Weights of a small transformer language model: 3 heads of 64.
MLP neurons of a small language model. Each row is named by its layer, matrix (up: input weights) and neuron, and shows model dimensions 0-127. Each number is 128 + 24 x the weight over its row's rms, rounded and kept within 0 to 255. Numbers have three digits each.
Before each neuron's rows, "fires on" lists the tokens most often at its 100 highest values on Wikipedia text that the model never trained on. A number after a token or word is its count.

fires on: "G" 16, "K" 10, " ch" 9, "th" 8, " g" 5, "or" 5
L4.up354:106138119084130121115137160117159109147095127137106113165202152132114104079167165120138130120116120090162144166116110120146101122130137117120105119097129107139110151106121102158127119105112107102133138163128101105143138128124088112135133066138154161121124112143086125107117087136170113119111168148180145171108184103136150155152127108138148105099153123116151083166107117153138125163109

fires on: "ic" 21, "al" 13, "ary" 13, "ain" 5
L3.up609:131130134183159133120112140151171113100093116166127129116135129132160145120114144168138142137119072119147112122117120094099106122157159157105133098155131167082102160137133155124117176130174131127140157111106162154129168139123150065143163126130105113173144139132124116133082120105114083133146164140102173149139102146112097103154151138099098117102090133093108137137129129111072134098117

fires on: "y" 41, "k" 23, "ure" 6
L2.up206:153106127117107138149149136139126098141096153089173125130108124131119082158136119164134111150160151096071182171145160140166152144160150111112133120113112080125097150096071141120162112129160170120114141127112175120153118133109117105083141129140137109109162110147122167139112111105105178110106081129109147104155134124129124122148158118108101140146157103125133151139093143125138134117138

fires on: "at" 72, "it" 13, "ard" 5
L4.up418:156134153158168145156134086160110132157119165115102134146110102135111100097150122165153164093135132088124146119123151128122114165191135107140119129104156126125098132136123106122183098101079117157155146141138142140123148119081133090145135105100091149124099094147146162117098112134130155132099114129079157150127120152103131118151135099180130131107131151139125122135117110181160130167151

fires on: " and" 30, " or" 10, "," 8, " to" 5, " She" 5
L6.up533:083118144104149135136108140152131146179143074134105130163122151094131119115134153156066058135135106123108127118149133097113148106119108100158152133104126143107115123166106146108163132108177173117175090122118145125127157109119086121166111113113147170159142091154163116116128108122133119105112133164187165175138116113129095106153137136141092104162120133123089142127108070141142118151126

fires on: "v" 69, "iv" 6, "an" 5
L2.up259:135130113152173165079134143141122144128127148101117106152105110126124131153123138157162151137143117157193158127110159128142154090110122120128128070119149123141135130138086109149168133143119105061100142123129137104099120127163121111115091175139133147128153146139135121143143151114118120151116129131121173157126158133161136123115133130045142117119161138126148148114121100112102131116157

fires on: " also" 35, "as" 9, "an" 8, "ually" 7, "ic" 7, "ater" 7
L4.up338:106137139108119079161117115091126098132073167121114165095118148099083109161122134079108152136182112143140136137075154095075135115150137112157155121113109118120133137152130112159110142133117158119154076137082097135120122126171125107150136192125157109151181135125132105151149117113119130101104131128104101141131104140187133130143111113149112108152124172105174126108143126158087098146140

fires on: " performan" 18, " \"" 15, "it" 11, "ig" 10, " mat" 7, " charac" 6
L4.up416:156135144116092125132165161112116086111137148122098153138166149146139113148161137144114163118099120130090100152133123122146064153120080103113121124133124135167119163194107110111132190149173148125141111119081106110118129137107116150129148135097132095137083083118154152092115100169093157125127129128138126110133110149123126094146162129165112153145134111142156116120162155175112102141127

fires on: " |" 27, ";" 9, "e" 7, " was" 5, "l" 5, "our" 4
L4.up303:138138091112113117142120125141110135112124139158169129148138168081132127094107158138111125121116135131150155158149142115137181150136143162110113083150125187133146129099126119055127159117087100139102134142151135168181143154095095106098127145163116169121098100161087152132122093099135077123111090143135140153154129091099149084116129112097100138151112138122148155125116115094168112123088

fires on: "p" 19, "r" 15, "g" 13, "an" 6, "er" 4, "et" 4
L3.up620:118166111121120100117119152149109103117131101092151141144091123144123157129175104116080100114109108133153122125116161124142142159130119092142126165135094191127087118116071156180094103141129143124137131123146123137122101148126133165164126144146166130120132134133143127103147119096150123078110120116158149101116172154122138106104093141151140135094127094086132141167106139123160161160096

fires on: " such" 14, "er" 13, "ed" 11, "ud" 10, "ie" 8
L3.up129:145203143128174161115172156102142185103142119128115138114128168135074107118135127096121136109144149124076119125131132106100162104119122138129126131111180104145094087133143108169152143128130146123117112124114124113122105116110150148086142137131134124135143103143123105140108135131150138149114115105110119148140160138117130137130076113143117133152154135057132107138193121159124129092137

fires on: "," 61, "uman" 4
L8.up280:145133176131117129116130099152136148167131094152121153167125110105157144132142134114125115108123086116105116153101120136132144085126099121112108156174118075108123142095132128102133151114148127139129102164100110125212137153112119131154120150151117122127120176130069138115121119126103144100104163148108124153096203114164139120107158090116089101157104175148089132119107122115142118125129

fires on: "minist" 11, " month" 9, "oc" 9, "ay" 9, " level" 9, "ly" 8
L2.up37:132148138132143147132129108086170118141118088136120164136108150159125137151115114161133116098153110133130161131115141129118129127106150157137091111122132124144155096135154136100113140169119150118175197113140147071155082161119073101149133113142169169129092102100119084120166140138136138129116121112124136157126130090132133139093175101152062083121118151138150154147150121128127140121132

fires on: " ad" 36, "St" 16, "After" 7, "ict" 6, "st" 6
L4.up719:143100131139126154124135116142147118154163141125125149117164109113125132110136143112133084085130094107140176119136160124118141187109154110153141105154141114151103137128123158104145131137080101136125121144121117134079138160115092110083101142155089142155163145152121128120123118079107109169141127146075103095147186128124112157150125082119127154131108155138172106146102154107101131119167

fires on: "ount" 11, "z" 11, "unn" 9, " just" 9, "as" 9, " expl" 9
L2.up703:127161127147143125106113099126131136110126134133126112134085166131168121110138137120208115106081127091123132152121073147160086176143153126151128137157173122113097140109135155120158103111105116098130156063179122115144113108136155088135124131126126089129139067123134086106132091098128103109120134131145111095126164157131153106155113107141181150118126112141148093118100150180115142142120

fires on: "y" 24, "'" 18, "ud" 12, "ed" 8, "led" 5, " ed" 4
L2.up328:153164159120105136168111118110101160110098172146145148145142152132112090108130131124130121141149135111120068152133123125093143135112105145101147100131119107138106158109149106135170092131173096192146142106130114130124081121116167120087095142149153134141136141102149151102116124131114096149098108151090110146098120123146100131134112108123090088123113128130115143114161095140125102089135

fires on: "ly" 29, "he" 11, "ually" 7, "ever" 6, " also" 6
L4.up242:132182158143099141195089105102130089140090102161092133097136139181121115094153140116138113132159097106109110163114166124142166162145175133089122109122082158138139134141109126143142152134106169119139103158121129106109128115159126144110131148141157125095126138128098140114103116138087126156128134143082108157127115105128115128137117164152160129113101138149134169151076127114116089146111

fires on: "y" 11, "le" 11, "'" 10, "s" 8, " /" 8, "gy" 6
L3.up88:143094146121113144136123107131149149137142173122153128159137114085125117127118159058116140110111131135130123101121139131091141109096165143091143118137144134139101124148141156120113131142127121157128122113111094140129081114144142095109171117104150136104176140097129129122138158151169089137111133187139114120148131134151131106133096119134103108159057106129125173139135096078152151156139

fires on: "al" 18, "ist" 11, "t" 8, "ian" 8, "an" 6, "ary" 5
L4.up605:160093089128085142100164126152116139105105123107095137154121097081178117064177117122143157130131098125100109161069075142101161108141125129148130116154153107144132161178118116123130163120148128101124128141152135102157151147152115117164167128150141089180106150105123143134132115111136086096119147097115153147142157144118106113138166139135101128146119107119162148132120089146126103095115

fires on: " col" 14, "on" 12, " pri" 10, "he" 8, "c" 8, "ol" 8
L6.up461:181110121098104100120157126098151127118111141129154145176070144143146160123138102097142111193133124110108149112123140142079123139152119119181138126158158142143111118141126129127096104123136107117148123126101149124142157138130118103103177116080117138119130160109118125124154100109112151139117119136162109112121152095160116185123128160140132129140181135124155162130109161126150157141135

fires on: " (" 64, " \"" 17, "-" 8, "\"" 6
L4.up213:124136157103125120120170089134150151081142128095131106115091131119150131114081151151134114130116115117139133128158093106107164100092140142109129157116106183129127093142161133153126113097135122125147111124149088131189142143137134129129136080185132130141101097121133142106150149123122099123129130164136126126131124123159144086099110134093132125111097133147155108112146136108160151153129

fires on: " \"" 33, "\"" 13, "ar" 7, "v" 7, "'" 6, "at" 5
L3.up269:143188109149151129094110124162154158146178148099136127153118122164095139132122122111147118104137135108113132132135076137149108109101092152106134094145069184140128094143113137139118148119142128139112103151144137107125116098104134087120126110127099150171117159125129093130125104157133147104168093128127176147153128142165140154128099120129091117148144132108165123145138117107118121167189

fires on: " m" 38, " there" 25, " n" 8, "n" 4
L8.up369:168141113138105130115109141126079088125164134157119138125130132129126104125133111120198147167099126160158051128152145160101122134089085156097106125114116133127141150100116104086129144113134146136130117139108114134124139103127105124153149140134161184107088149182128085118122095146106105119108124089132106128130156130148139173135144105108132129130115180128123141118134087119149131117111

fires on: "P" 26, "p" 17, " dep" 11, " p" 11, " P" 9, " exp" 6
L6.up729:159146145144142156130132157080134109097161106141139151112099129118118147151096077138092124094153178103140143104144135094153150117101098133140164130130108111177104115136149147159108138119122169180142104136108162168148117145147097118098123171140102137172124146099099100132121139126116118099108120071133141121106134106116123100162108126135148051142088168145108147144140122159124079178145

fires on: "ic" 46, "ological" 9, " en" 7, "uman" 6, "vel" 6, "ial" 6
L6.up652:127115115102104113103110123146143105116118126182129159154114132131131104098134125105106121133109139150087120125137138133108171148158096151117167073125148132128140061106120154137135114095158130117129141127115134127103168166113161156119129090107104136140136125161121125124127112110127120136119120196120135206158118120116159159168139159143102133063101139087137114139075160129116142125120

fires on: "m" 19, "f" 13, "ts" 7, "os" 5, "et" 4, "le" 4
L4.up77:132176179137128113154164116132109128114170125136129121052118129068155127126169123146127161160122095129100158129143132148149099141123133165133112104074107113128130115114102135119184135132128144126101146177143113084139127132116132118095169124163107122124126095138132099137119131153139155140133114115131101180146152144140153113116134157130163143083177147101128136155087115118180086181134

fires on: "k" 32, "er" 10, "a" 10, "ch" 8, " the" 7, "ut" 6
L4.up160:164119128107109168160117114114168127135119087115140110126159106142130139155162159087110125139087167107114150132068119112130145119137130094109120135132125128119157147102119185128138125097094108121161110135153140139129141166128153136100130146085159182112133062141107160091097124142165132115154105135092174087097153112124163125157083148104118129094130140092096138118138127145119081142143

fires on: "r" 71, "s" 8
L2.up578:128109135102076123144133157141125152127145156098127115148117110125156135143142124180174130126145108122154142139130131057143170174113148116135110114147136136130123089153108150099173129143131143152137119128121130124124122102119157158130093138128120134137087143118145068144145122125185142144157119153150145138121103124149101102112109109162088121136099106108150136140126105133102160181149

fires on: " became" 21, " Or" 11, "ed" 11, " had" 6, " has" 4, " as" 4
L8.up295:107133175094125167103106108157134114099116133122093156121064102123120143088115148137116112100114143179143104090156102150157139124101147124167138156130110121092159152128093104163117161111124151142158093124103151117087117138116107133118110121173112116130159149138136144143100123156165146126093148128118109112130138143091132142146146080122119143164095122115217098141133138132134091083104

fires on: "er" 26, "ours" 6, "ions" 6, "ife" 6, "ateg" 5, "e" 5
L3.up630:139165132110111130157147121156135179127132145116166119178156115120141095105128100165148118150123117102100113143129182126134143138146096148139116186132115116165122109106138159154138109093131127136126153113126158133111188135142168149159137100103130157110122057099113057097126124119108133133104109111118185141128132132118104117100115136095136150105069124131141140108130099119170131132131

fires on: "re" 28, "." 23, "ed" 7, "ort" 5, "y" 5, "ire" 4
L3.up187:139157186170120117166129113142138124148125132154109121104101129095109099135074129147067120173155107122120133143196141104111146143113174128145110136136137116116140116110095167117132156116136142152108131113125138119115116159099095143109100147118088143158137161168131140136145148097116115103142088131129151104094100101128131132122160135108139139179127119114127143133116118131135094139138

fires on: "-" 24, " comp" 10, " =" 7, " I" 6, "–" 5
L6.up165:112128141143134121181154133115159149171107145137144131116137136159108145092124079125099177133115133149155187156118141110132116107130110115127160122130101175174152131097113111118073106149152075133156171117156109131109161118101126112126118103138164148131155125134143127123158093151136140129096132120124114131121125131112149088131152172096097104114111176150104146150167114107140131126095

fires on: "w" 26, " W" 10, " of" 7, "i" 6, "ur" 5, "icular" 5
L8.up198:116107145130141146123111155168135133146086091111138119144132093174134148096129151161144137154126099124161141100174116099140153139113117159134085130126103149154127104113102108125118079133108131123110087168151071124089130139112158139097176113086158147102118179140108129175079128178131110111091153144114148120145137154110123103136147132113118155093117122126191105133134139112134164088072

fires on: "," 35, "p" 7, " West" 6, " of" 6, "P" 5
L8.up735:152114168092136113115148163125207129143105107116098152166087160119125107154108108121106130109133121140147094098109155112143122114160112114164148108139102121110117146148114158178118078151147125154086139154144188142115141137123084138100151111095117078099119152133111114139116117120166123136114185077111117110163136153136080160162107101114145119121085219134157142097126133115130140111119

fires on: "er" 37, "el" 16, "il" 7, " con" 7, "e" 5, "mer" 5
L4.up680:173136134105121145152135127132133145177190114140135119131088085068144129098126157093145151184133121088111134130108128122125164123060128145150111134114114136124111158131114134148100110159133116118115161120180132108133127109104150138124136153101136140143117087101114089109109134128143108135148111119113187128094119168131107177145149149120108126095127110131183095132101125148195147146127

fires on: "ed" 28, "s" 17, "ing" 8, "anding" 7, "ure" 6, "wards" 5
L2.up244:131160117121105155153165149128109128145165162141105139115159137114107104138131137148162092167130160104091131155143115163112140130117153151149150092135096077116107083173144132144095118106097179095115169150171107121160154123120123148122152161138132112144112117114122129116134103140134119156119139121171116138141122133135084095107149126155172143095088107105129155129121160152125138134119

fires on: "er" 19, "ia" 9, "a" 8, "it" 7, "r" 7, "s" 6
L3.up312:158118149121124151110111109105108151124186112093127130133132159114133135143174087104114148088120142126092109135123138152089098179163159108141100140172160122138135150111145161137125096159158104077144094163130115151144147105143154095177142143126142166124078098128112111087130126084160126095132099158121148112070106145098130144148086130110153164139106108122139074143141145109133115148121

fires on: "l" 15, "st" 14, "E" 10, "k" 8, "our" 7, "====" 5
L2.up695:138167121169071105157103133089163112148134101151170128147164129136140117115116147140141156122091160112151141141111124093132129173121131165105119140133119130136095118119169114115161122102120089078154136126139123148121131091115157148150124099118132109102124150084150168129129130177123164165131139138171125112113148142125127065080140119172113151128129112114156125152127134122137167104107

fires on: "w" 40, "–" 37, "-" 10, "c" 5
L2.up80:134095134108065133175175125162137081156131126107118157080128125143146099115165133146147135139121114137139160119103137115109169119098160147147145100148112153147121184114108107103135102098133115124140094119108138130144134121146174138127116085115137164156142123136088197123165084146152142145119134122125122108096104139121114135141122142133130124085148164112092143144148139130120094120136

fires on: "e" 11, "ri" 10, "ov" 9, "us" 8, "v" 8, "s" 7
L2.up701:145106113114171140150120122116157133130153090084099135143076102118149155123116126097138158155180109126131133118153142152139153122151135144116124118137161091151124128107132136135124137178130158129159135178097104156129133069150138108129094139137111107108109096146085090130112119153109143167119120092148125139087163154151067155137133131132117123129119118155138100138073137137141177114162

fires on: "," 98
L6.up196:114115133107123167112093143163143160118111148158112128154169147136139140087109123131148137138145075162079115106142110135127127107105122125163143106133114090103107094078122185099123137136123145139138112117113120109180125167136139124193131141124099128148080130122127113151106097176116154097116179158086130092122137137114140130101112088130105121169102171093134121127119144114133131140157

fires on: "t" 24, "an" 15, "ont" 11, "ens" 7, "ks" 6
L4.up323:142122098080110114127119130150088178126124144107099151144150119104145119111123124085127138170140116155141081153143078085156154178133123165146133093111107121124115150156131138144112158127115103121140160143136085150146127161102145080150156107117147066121149094151162146121201121138140124113122141149122108113142125133172149141116117106105129122097120143115142137136124146135111165095138

fires on: "b" 17, " p" 14, "es" 7, "y" 7, "gy" 5, "ot" 5
L8.up724:121133146135149138112121137118125104112104154109156157123090170148110165163121150079085119159111158064076123131132189135097162129127165155112097187124093136088141156092131127096111150134106174148166181121051114111130109120111136143081163120118181136116174132179094105168128132098142118132131170122125142158143122114137133116107151112128091103120129124112091127127112126111117131139136

fires on: "at" 15, "ist" 10, "al" 9, "p" 9, "st" 6, "ic" 5
L2.up366:131160155110143155085151126161108114125123123108080112134153159142156107093146142138160095090140134107190114137117126110112109126134174100196164126071087123119146086155137119143117111151091110146101160114113164159133144127136161143109156138122126125164116125150128154113136127111150092150093113135129095156123100153174129097106132148136099119099104134095167156156102139157146097066179

fires on: "e" 19, " most" 14, "est" 8, " old" 8, "ack" 5, "our" 5
L4.up501:155135157116126089107151150162133107141107157086103127147111087125132155140117137145146156147091129123137130122150172111102130132119094150169084111127116143106097126104143116081127151103164143128132124157102128182146122119078104124137159143113114109125114134125102135143122119105145146144135114137117159097176122132154112088146112137124153134167124091153106137098057108159139136092102

fires on: "p" 20, "r" 19, "st" 16, " str" 9
L8.up157:133094179116103181150140133121137124123114134099145161095157170136130142098137140158111146109166133110154129106097121106182127110111108139155109136119103138121116118153134113132134142135126083133128156113112110172111102117115121131146115098124133139135085166089107115135104126101129129118119168098152114125135128140094131095144143109110199123153096126087189145163104133126126083093157

fires on: "A" 22, "ur" 17, "ar" 10, "als" 7, "ent" 6, "un" 4
L3.up439:164132163160121152115144108121169136146132150098112106156121144148161133102131124145144116123109134112179128074130101101135127103121064114095144099162150111129129125120088133145102105133119156143105127124116170089133108138125115122155111142118132119119096154134099135068100106156161104127136115140135138127141129141095121088096124117100159142133186137067122112155174073146128154127156

fires on: " of" 16, ":" 10, " by" 10, "-" 9, "–" 9, " the" 6
L8.up297:164134117125105124097153103142139140143137107107110126185123114136152174144052083117139131150061113077136136102143113183118133085076134105109110176145115145124124155128141077116138134099128141151149156154151136120094129133131136135117142147144112106099143164148127128118123088114154101165084117164111120149168107106124146124102126120149115126094132158116160109144137158129122162125103

fires on: "ic" 58, "ological" 10, "os" 8, "ical" 7, "–" 7
L2.up364:148135107094090113123122162089111143165124127135129110178157176090161112100122084116106136120123091139088093142114086121126133129151132124114113124114082138136126147158098115114101115156140104128156128152105119150133133117128178139128119127124143151172147136127100118153116187097121113134119135147146120195121109133169128103131180126143099159124108146090144076136124135135124135129116

fires on: " and" 47, " as" 16, " |" 9, " or" 8, ")" 6, ";" 5
L8.up425:157140104116106113070138100138100136187140084127129132138129121098158136131137106133088107126090145075124142174147139121121086154125140163135128133133084165098152143103152123153142163129108118143156152128153099148125098138134162142109113161152136161118082118115086149115158139112133158112084113167127169184175098118116114104156130159107143111139157157123135115086093143097119134110143

fires on: "ist" 14, "er" 13, "ie" 11, "is" 9, "all" 9, "y" 9
L3.up117:122130133153137152116169111106184126142119153133174120125138183146148144122153136148176164077131081164103130123150158127120109159135089125114125110120099163135108141104136108140119094116129126106121115124114120142106125116153100155134114108093153118144137117096128146111162097115103136154104125098102142133201102146101129101162126126116109152153116125138144113153171091186161103140123

fires on: " d" 22, " and" 21, " or" 7, " mult" 5, " ent" 5, " of" 4
L6.up624:123143145161088095186140131096139095162110185092113147122163119120124126053117111162146140130115139139139143149108123135124145107103124159138091095110162126139136148123137134089108117121121127171179113103098135067123113093149122146139115148125101130121148125135161180133144158122134124141103106129084143160105134192123136130131115120124146141154112108148128130137102101120115122137088

fires on: " v" 20, " as" 12, " dem" 6, "van" 5, "M" 5, " rec" 5
L8.up266:096116115111114107142139130121136133104097131138173132160093147098167162163142147125137120127163135155126133157139111131091152127135141117107164126137146101185138121124161102112063141156155143107131111106132146086144151131155131122130078123143152111103139137142113133128142103109122149102095110103112104120129150183110124136088115147109122119154163174152133141168175122136047145167138

fires on: "m" 15, "f" 14, "h" 10, " On" 10, "On" 8, "b" 8
L2.up253:108107108133130168153183155146156134095166105136119099160126114115125167141133123121165131116107134112128127167147083148091108136144101077155126156110160160140073109137114072108150093108136145143130148151101105150124119130101120124108129183132117146126146095135150135103132095141155145125119112115160087109085125151080167122116090115169109160136175113132132135146116126121144110099125

fires on: "st" 43, "ent" 8, "or" 6, "pl" 5
L2.up192:131119103129139095101118112077102116125123102178141126095109128147140125104112143128156137141144115083125134110140115106130182126105124110146110139141132170087105079112160105102126099096156143116121108083125107132126120108141130129127134131143164153148164175125123109156123132128105105133137096128090122105124135149165111129125118113143131126151158130111129150149131125127082093115131

fires on: " and" 31, "," 20, "ov" 7, "ev" 5
L3.up228:083117103105085114143120097158114138140136141140113123146123110144185143098130138124121139095137109156168104113106173124170118123115117113145154126122133138134125140176143147119141145102144131151139101139157106110161128099108115104168128135124086137070122120118119073123141098124143147098118146152105132095156159127136142128097120144107146095125122110084203156125121100151137146130160

fires on: " and" 39, " or" 18, " &" 16, " New" 7
L2.up352:086150105132113071166113128150119176160164160118116108147098103132139134107147118117122133122131104125170120110145103141122141121081159135132102096159136138090141126122138156120162130077136137130165092092105139151121145089119095089123154167108141126129156108127152165145148139127151134124123104164149127111139091135118139125111095158149125166152101163139100110130131120112103103154155

fires on: "st" 27, "fl" 8, "m" 6, "er" 6, "b" 6
L2.up494:112080155129125142089137134124149151120138127177136114131106123146137132150128137157155098121103101127156099160143141116117152104139133119100125128126188097130055126136150107103138135151179147100138168129143138187106127157096137100149152125121149156081174115132133124091123140136136083139127155156144090148131115107091135085140153156141133145146123102110110162145089152124131131102093

fires on: "," 99
L4.up299:117158123120144145114148148144159126149130150109098133160123141126185164139143093148152101118080093116128123103127110159088134138135123146164110155109106108110136087115130148173118103102123096110124147108149113085120172156157161154124143137087114182145104089132140136120108089135111160133101138163116151124093117092121173132145126127117114158161115116118109089121119074159156152115117

fires on: " c" 32, " e" 9, " C" 7, " [" 6, "/" 5
L8.up64:060148131088134140133127122124150122139075133140118168127120130129098111118143162148099097185114116142084130134114171151151118091158156128191109144148141128142160105114140140133135146112156148086160102188138125128130131139116135124136159117093152117166073141114124127145161176148130122131040160155102143118132118117140129113126146143108144131128148148110151084143106083134122158147152

fires on: "ol" 58, "ent" 24, "ost" 5
L3.up579:102142121136125122084104143081111167158125134118139141146094153136134174130113119137112128203125092126124150156106146161088127140110139109158146129125170138132129130117163112108174096112137151110152112136072139057139132103162127109110079126135148148105135141105128104134146115091117158117158131140096172104128108139166204160099080136164114100125174107120111144094140118127131130117142

fires on: " |" 29, "a" 18, "p" 13, " performan" 12, "it" 11, " not" 5
L6.up144:134090122098124167116143108088100115173152135140086137129150157126109116088123131097064112138148149134127096129156183107154152180119083128134136088161113169177135143168133129149128106088160086133121139155131182131141093104144106108138112141085148108130100122101132146109108105107130156107147130128112131126098121149133147081113122136147138088154115145134171131120109124147083136094137

fires on: "." 21, " m" 16, " kill" 11, " l" 9, " t" 6
L6.up311:096162152152075137113152172126174137147133099147129144128093106122078135121127126135190136145125138114136130107088170103165116135129098143105102102154167101132109110155136200124134126099124145134110124117133112151145146164103105148104147115136087104163128100144142128116165114091140094101137128125129142113102109127145104134129142107156127095107100138166093133130177125111129101133124

fires on: " of" 20, " H" 14, "h" 11, " and" 8, "i" 6
L8.up75:121144146087151134133153155121096135142153131139162119137098141128099130097096159128128149121130147105162136113111147113132134119143141151127159135123105167127108096128164113133110124134108147122147154162108128134127166130143147132100133103147100157106165134105126095085117176159133133096113127150106125113129129086125106147157128110075110099115112138139101070106129131090138117107137

fires on: " and" 22, "," 21, " as" 17, "ed" 16, " or" 8, " called" 7
L4.up167:078196127116154149099100129157107116070102150164093084122133129149106111112145134139124079130065132140132100143107145149144152144116119132148142114110139114083137099116171135093126168132106106140173147105117130146105102125135103089127088140118108126119090161151127137173164125151136129095105136178157136145168152116142129125131135122111117107147131116130175148104124101137116108141132

fires on: " most" 19, " more" 15, "ing" 9, "est" 7, "ead" 7
L4.up756:139138099137130142104129168157131105120110142106116136124105130149125124152110144150116171157102130123120123139159123133131164110115099137164180122110107135124116120135132128169142148125130131135132115143120072146142135142137076171140119169101089113128149146139143095132157148139221152137144071091135123137131154182105095124114135135128125159170143133094108119143106134119067114123117

fires on: " of" 19, "i" 13, "t" 9, "od" 7, "ration" 7, "an" 5
L3.up285:134106134147190167149161095114088160107107102162162039175114147100123116078159171162110138153160109088168130128141129156132135128104104117136138113134068148135150163108095150115101140108144143110099165130145140096127125118132131141145124102165108152132167156123141110126117131105127077136122100158112105147125125131146145134123164135130124129125123172129136117136102138108136124100124

fires on: " |" 34, "e" 16, "ased" 10, "ad" 8, " ind" 5
L3.up515:135123086134124129156128145104138121159080165100129120104141134094143122111123143168129162163130146159147148152116087141101126109110088112138169145128156084192117087137113126145123113101155152168126146103161153159147129104083138084098118150156161103089153159146170146091106110082109126097142117092112134100121131139116136067065146185126107158123104159100129138129108120110120115102129

fires on: "," 26, "ow" 13, "ight" 12, "avy" 7, "ing" 5
L3.up394:113143127106137129103106136144138174193125127181075156125106140114162103135126154131143097120154125127090119131152151132156121084170156149136112137128148116156142110138127146131121127095179119104121125142134111100154127141111095169159145145067121125126119131130118157104145077155109109139173110158123105126110104086082126141111160091168102133185109117085136145140074089141172103090131

fires on: "on" 22, "y" 18, "he" 11, "ter" 8, "ab" 6
L2.up447:190115121132138125143118121133133105136114080105105113138129111131123136144164142120132166137143103099079138107184128137125161113175141135078177160154122146089132137114093152103165158149107129114109202127062134143121125097088154135148161121157143124130134106151110146139115103163106102135125136160123130132155113148159120156166104130131083126131106122122098142132117129078142091122127

fires on: "ic" 17, "av" 17, "iv" 16, "c" 13, "v" 10, "enc" 6
L4.up335:112107097138140167131131117122142091123129111135116137124133125131105114098145152134117101102156117072147147125151154157104150147127138141099167116119126159152082107127177070138129116095135148118102131135090135083129160107137144081118105093179113169138156114131122138118133108125109131126095158144163136127156122146105119106176163129120104082128123161102123099145101150129142124082155

fires on: "The" 28, " \"" 26, " The" 22, "A" 14, "\"" 7
L4.up333:157114165057126145125114116117170125094116108117153115109124159140126137127105100182129117151120084093096141139164086117152139085093109131091108143135072134130159137142098119144132152080133171113133122146149144128109144130116135173121151158135126130150147122130109121080130145088142140171120099148088121094157113148185163108139104092136107154098134125143131132131148171170080111102134

fires on: " of" 25, ":" 10, "c" 9, "th" 9, " inter" 7, "rough" 6
L4.up452:122129144147133189166109147134134154108159144121101100166112111162136133139121117113119101154152116124087161114095109144145136135128121150150129135110141123100147121115135159143137136099111124113146145105163108137077145147083143091113175076132177135112161156098099149117112085128151122175088132162141142103161092137128067125106123109123139127099118152181146103163136128169145155151126

fires on: "C" 23, " not" 11, "c" 9, " en" 7, "ic" 6, "oc" 6
L8.up454:136103133106117182125136121118115096136086109172111110125119145106191113153146132139097121119108127145102191189135204157108142120115122132195148149112110155123101109156148116137123111145129085124102107117089124112139103118140122098134116134123149128132164109108145107080109121084131127153091140129163148142101134169105131144127135152135119115183126191132115136144130147100103152120107

fires on: "t" 17, "j" 11, "ed" 9, "or" 7, "r" 7
L2.up719:125115118136071135107129116169135149107111119116162132168102116109128096166129119146152112138155103130120148132124161094145161147130129134124111080114158126092111082113146159198130178138112146132128075095099092123097108080138112119138119089127159131146117133157124139119140112117132130096161171125110128129148096146127150125149164120149105157067140129157115106135108123141102124103139

fires on: "ol" 20, "f" 12, "et" 7, "ional" 5, "fore" 5, "'s" 5
L2.up681:098152136126123171136134146103140152168166090142120084140145146130149117114089114121119131176114094089120128159100147139116148102097135134143219097132153127129146144103080112099100126150103128121129133129158174115120087133121115142127141130124135119156134146147121124113095122120140168142103148085106101193125131117144152099120091172130136093108152146117145155146105127099151130152125

fires on: "ut" 25, "et" 20, "it" 9, "in" 8, "at" 7
L4.up161:084131143099134143136175134144113103152134156097076147111109092101131115137092122167150108155152165123122108119116127108147145127148154104140120131142131113131085166155110106148156097128117159085144134128134124120129116191094153138133111147097103130186145105160115167108093147083127092106121135152147154137095063084157125155156114164140155092110122103105148147090101119162155114175142

fires on: "an" 50, "al" 18, "ale" 8, " An" 5, "ar" 4
L3.up500:146121104116151163117125142183097164137144138083087106105095129085132108119094137144150131101112088148133182111148103103093142128108102139160158094048135126143156139165140125118155107162107129148137114114172153119147122123138160122138098119136144105092159118168094140134117142086123091142109172122139110167126127122144171126168118119097136053156140129151125145134139105115143139136178

fires on: "-" 35, " \"" 19, " '" 16, "'" 7, "\"" 6
L4.up532:127170135059144116155158142167136103142167155114140131110105162146108090118170138128135142128162137116117148115149110128135151098138116135110127129146078192154139134101071142118159147115115153102143099181129123139134170113084141157085107095115118140156125115163140122111135133092148117132134113159112121076100166093158158132120100127115114127116141156126136128124147141105128108146150

fires on: "ast" 26, " first" 17, "ab" 15, " last" 7
L3.up714:128170156123115162126079105083111140120114188115107081125124070107119165129112123153156125142105138156105113145102113101118115111158133169144154086147119109123154132109165115152158118103137125135138141151144156190156116138117129088125126139141121117099110179126089097121112146131116158145119166121134073138071137129116150126133125104099156098082078094114111140135136171165145123122164